Part of a small language model's weights: 7 heads of 64 (1 for keys and values).
MLP neurons of a small language model. Each row is named by its layer, matrix (gate and up: input weights; down: output weights) and neuron, and shows model dimensions 298-425. Each number is 128 + 24 x the weight over its row's rms, rounded and kept within 0 to 255. A neuron's up and down rows have the sign that makes its largest values positive.
After each neuron's rows is what it responds to, as a language model described it from the Wikipedia text at the highest values.

L6.gate1666 [124  94  94 118 131 129 159 137 142 135 164  83 107 131 163 103 110 108 129  98 126 100 107 134 113 150 130 133 206 144 118 167 127 139 143 124  91 147  66 114 148 162 126 126 171 127 103 123 102 104 141 162  84 154 132 127 147 117 126 120 175 100 126 107 115 141 129 131 124 134  97 161 148  72 104  96 145 132 153  89  80 193  96 141  91  90 113 167 124 121 167 148 135 110 104 158 114 148 121 133 168 125 115 166  93 140 134 121 123 102 132 148 142 123  79 127 133 143 103 133 137 177 107 118 128 139  82 173]
L6.up1666 [ 95 111 109 136 118 158 136 131 146 145 119 113 152 160 153 150 111  76 123 102 122 140 106 137 104  93 103 107 101 122 115 125 118 155 116 131 129 169 113 112 113 101 109 107 152 113 148 147 139 122 133 113 177 122 168 139 128 118 128 159 174 160 190  97 122 160 166  93 144 137 169 129 137 148 190 146 113 114 147 121 145 129 147 149 117 171 124 138 158 118 102 107 117 122  99 126 127 174 120 110 132 151 151 149 123 185 113 167 135 109 117  98 158 139 147 167  86 126 148  91 111 172 137 113 138 148 141 107]
L6.down1666 [144 102 160 144 142 117 110  81 124 155 129 148 146 133 115 120 167 142  91 143  90 168 138 135 151 133 131 110 156 144 130 133 179  96 119 119  91 136 115 155 103 126  92 126 160 120 127 144  13 131 118 161 105 127 101  71 157 122 142 143 115 145 116  68 133 111 113 141 120 127 124 129 121 110 104 136 119 130 101 105 109 113 120 175 132 145 131 138  84  81  84 101 135 145 151 130 112 107  98 101 128 128 121  96 133 174 146 108 168  89 100 117 105 124 121 150 186  97 135 119 119 111 127 158  95 156 108 122]
Words that start a new clause after a comma or period: mostly contrastive or subordinating ones (while, however, although, consequently), plus "that" after verbs like said, and years after "In".

L5.gate1312 [163 104 113  82 146 136 156 139 111  99  88 114 139 118 114 138 122  84 106  96 156 130 137 107 168  86  64 131 160 128 118 150 124  98 131  92 128 188  89  99 156 133 104  92  87 128 119 116  98  92 135 140 118 128 123 110 100  72 139 115 158 121 125 132 139 128 107 120 134 122 128 127 110 112 143 111 147 141 146 110 101 114 133 123 141 128 136 141 118  87 100 165 108 119 118 154 120 134 106 156 135 146 103 141 123 131 133 140 143  79 131 106  99 131 146 155 100 124  87 118 149 159 112 138 125 130 161  92]
L5.up1312 [ 96 152  84  93 130 108  95 141 157 109 118 140 159 124 112 139 119 103 148 107 105 120 138 128 129  94 104 128 109 122 158 123 119 111  81 138  96 131 123 161  83 146 147 134 122 147 187 121  93 130 104  83 150 164  96  92 100 100 136 154 113 110 159 120 144 101 148 149 110 131 132 161 142  78  97 154 128 131 143  90 103 135  79 161 151 145 147 156 146 128 126  80 167 145 119  82 172 159 127 109 142 128 102 113 123 163 116 189 134  88 122  96 122 160 107 181 142 141 141 144 135 135 118 103 106 132 161 136]
L5.down1312 [ 93 125 138 121 120 158 103 136  98 143 156 112 129 163 134 119  95  99 144 123 124 122 115 104 136 142 121  96 128 134  92 144 141 144  96  99 140 119 162 157 122 102 126 146 159 167 106 194 119 177 135 125 105 111 139 105 118 133 127 105 101 118 104 149 122 152 172  92 112 114 122 107 104 125  84  89 156  90  91 156 147 157 163 129 162 139 137 136 116  77 109 125 143 127 149 112 111 156 138 126 117 121  66 152 133 111  99 157 145 134 116 118  97 161 132 147 107 125 124 116 126 109 144 189 141 163 126 106]
Subordinating words opening a time or condition clause, often sentence-initial in plot summaries and history, such as when, while, after, as, if.

L4.gate1311 [170 115 107 107 110 157 125 137 136 112 133 119 175 112 160 145 158 112 116 154 130  83 144 138 137 110 100 142 166 163 160  83  98 142 105 151  80 159 127 114 146 141 130 100 124  91 188 130 100 143 120 105 116 119 141 126 111  95 126 114 133 141 140 161 135 145 147 135 140 165 144 180 193 148 139  87 129 155 136 139 101  97 110 162 182 128 108 157 157 121 115  96 162 129 104 157 116 191 111 111 118 112 150 103 138 139 148 128 170 125 161 115 151 130 126 118 126 104 139 127 140 149 152 101 146 135 119 148]
L4.up1311 [119 101 128 130 152 125  68 134 114 137 148 150 190 117 141 158 126 106  94  82 147 111 164 146 138 140 121  85 150 103 156 119 111 130 145 167 119 156 115 156  98 163 116 118 120  65 131  98 118  83 137  84 111 165 119 127 139 136 142 171 109  91 104 167 140 108 155 117 120 148 134 127 134 144 114 137  93 163 133  88 150 138 134 178 143 114 123 145 114 123 118 116 142 171 127 136 139 112  91 124 149 132 166 139 130 122 149 178 146 128 140 109 117 146 155 143 161 109 134 118 125  87 170 111 108 162 129 172]
L4.down1311 [ 89 128 113 140 149 113 159  75 186 139 111 162 137 186 102 133 124 125  96  87 156 107  90 116 118 157 137 124 117 130 106 134 164 122  90 112 130 111 129  83 108 140 124 152 117 111 123 164 142 160 140 118 157 156 146 108 126 112  94  93 109 122 112 147 131 125 130 155 138 133 124 101 103 137 116 133 116 162 131 159 134 153 103 133 154 160 128 171 131 169 119 113 145 140 164 143 161 146 128 168 175 131 150  79 122 142  97 110  92 142 105 119 179 119 131 133 162 128 103  82 162 126 130 148 113  84 137 132]
Words that begin a new clause or phrase, mainly when, as, As a result, following, plus pipe separators and first cells in table header rows (Year, Rank).

L6.gate701 [150 149  75 177 101 140 135 131 133 108  95 115 134 152 139  92 167 161  48 159 150 106 138 138 173 143 141 157 180 106 118 116 141 119 145 157 116 124  97 101 153 117 114 117 170 139 110 135 139 135 136  91  84 143 129 101  74 106 148 140 136 147 107 139 160 112 157 141 109 155 118 154 101 105 101  87 151 155 132 160 112 116 118 171 137 139 174 114 133 143 137 138 138 124 126 141 117 182 152 127 109 139  99 126 113 122 161 163 139 129 134 135 123  94 137 120 112 108 118 130 191 112 162 106 135 154 111 179]
L6.up701 [103 147 134 116 117 117 141 106 116 104  98 139 124 111 110 107 123 132 135 131 118 151 158  85 127  97 134 145 113 122 107 119 117 185 123 166 114 155 120 122 130 151  68 137 150  98 154 177 111 143 152  62 120 143 160 136 101 118  87 158  92 152 130 151 160 124 123  93 114 138 126 120 161 132  73 121 149 147 117 140 133 145 100 110 172 113 133 123 180 118 144  95 148  87  97 166 128 126 187 158 156 111 166 178 138 129 107 151 137 126 195 134  68 108 129 122 106 148  94 133 111 119 125 148 102  95 123 106]
L6.down701 [122 137 131 180  83 146 151 159 126 148 140 112 127 126 164 137 135 107 116 168 155 113 128 100 122 108 144  97 121 112  95 105 168  95 131 117 122 143 123 187 170 124 130 145 125 140 136 168 168 104  85 180 155 118  66 111 141 155 134 141 120 139 121 133 143 111 119 113 141 119 154 131 114  93 118 134 132 171 149 140 163 135 166  94  96 142 130 106 117 176 140 102 127 124  95 116 107 138 104 148 123 120 125  97 128 107 108 160 133 115 140 128 118 140 140 135 141 105 119 110 141 180 153  87 129 140 110 146]
Fires on the token right after a lone capital letter, mostly the period of middle initials and abbreviations (A. Sterling, U.S., D.C.), sometimes hyphens (H-index).

L5.gate1661 [167 153 125  88 128 115 124 150 133 105  83  78 156 130 131  98 131 118  96 165 125 106 128  74 116  86 109 138 121 104 135 129 145 151  91 110 123 106 137 132 141 126 152 104 101 125 169 108  66 123 139 137 122 159 137 107 132 128 165 166 130 125 144 101 116 133  91 135 130 198  96 168 150 121 147 141 152 153 121 164 106 129  81 145  98 156 150 142 100 139  87  88 109 111 106 158  89 141 121 123  93 151  88 156 112 137 134 132 165 153 151 152 149  95 174 100 126 143 117 167 139 125 105  86 158 146 121 135]
L5.up1661 [173 178 121 140 170 124 118  83 109 122 107 140 157 146 134 104 142 117 153 134 121 166 156 150 141 108 100 128  97 128 122 108 161 112 123 113 144 105 106 115 132 131 149 141 102 169  76 132 159 115  76 134 118 148 146  57 119 109 123 125  90 155 137 137 121 138 158 156 106 165 140  97 140 127 103 148 110 153 100 120 140 115 155 161 140 147 126 115 139 108 161 129 125  98 111 127 145  91 104  96  94 123 122 116  77 117 124 164 118  83 155 108 161 123 148 143 154 168 137 128 139 112 169 156 115  83  92 155]
L5.down1661 [137 132 132 129 159 109 131 120 231 121 127 139 100 130 129 102 125 138 122 136 132 116 103 160 140 109  86 144 110  85  91 163 154 135 146  80 178 133 174 131 138 106 144 130 119 119 162 162 174 156  76 116 118 175 123 145 174 172 167 134  88 149 101 145  99 133 124 172 130 117 147 145 138  96 128 116 115 155 116 161 110 140 140  91 134 154 135 114 194 100 128 108 138 183 109 150 129 163 146 102  80 129 122 162 148 103 128 108 125 163 153 145 106 109 136  93 180 143 136  98 159 142 133 128  97 100 134 131]
Tokens that begin, continue or directly precede a person's name, especially after "by" or initials in lists and tables, e.g., "by the", "M.", "Alex Wood".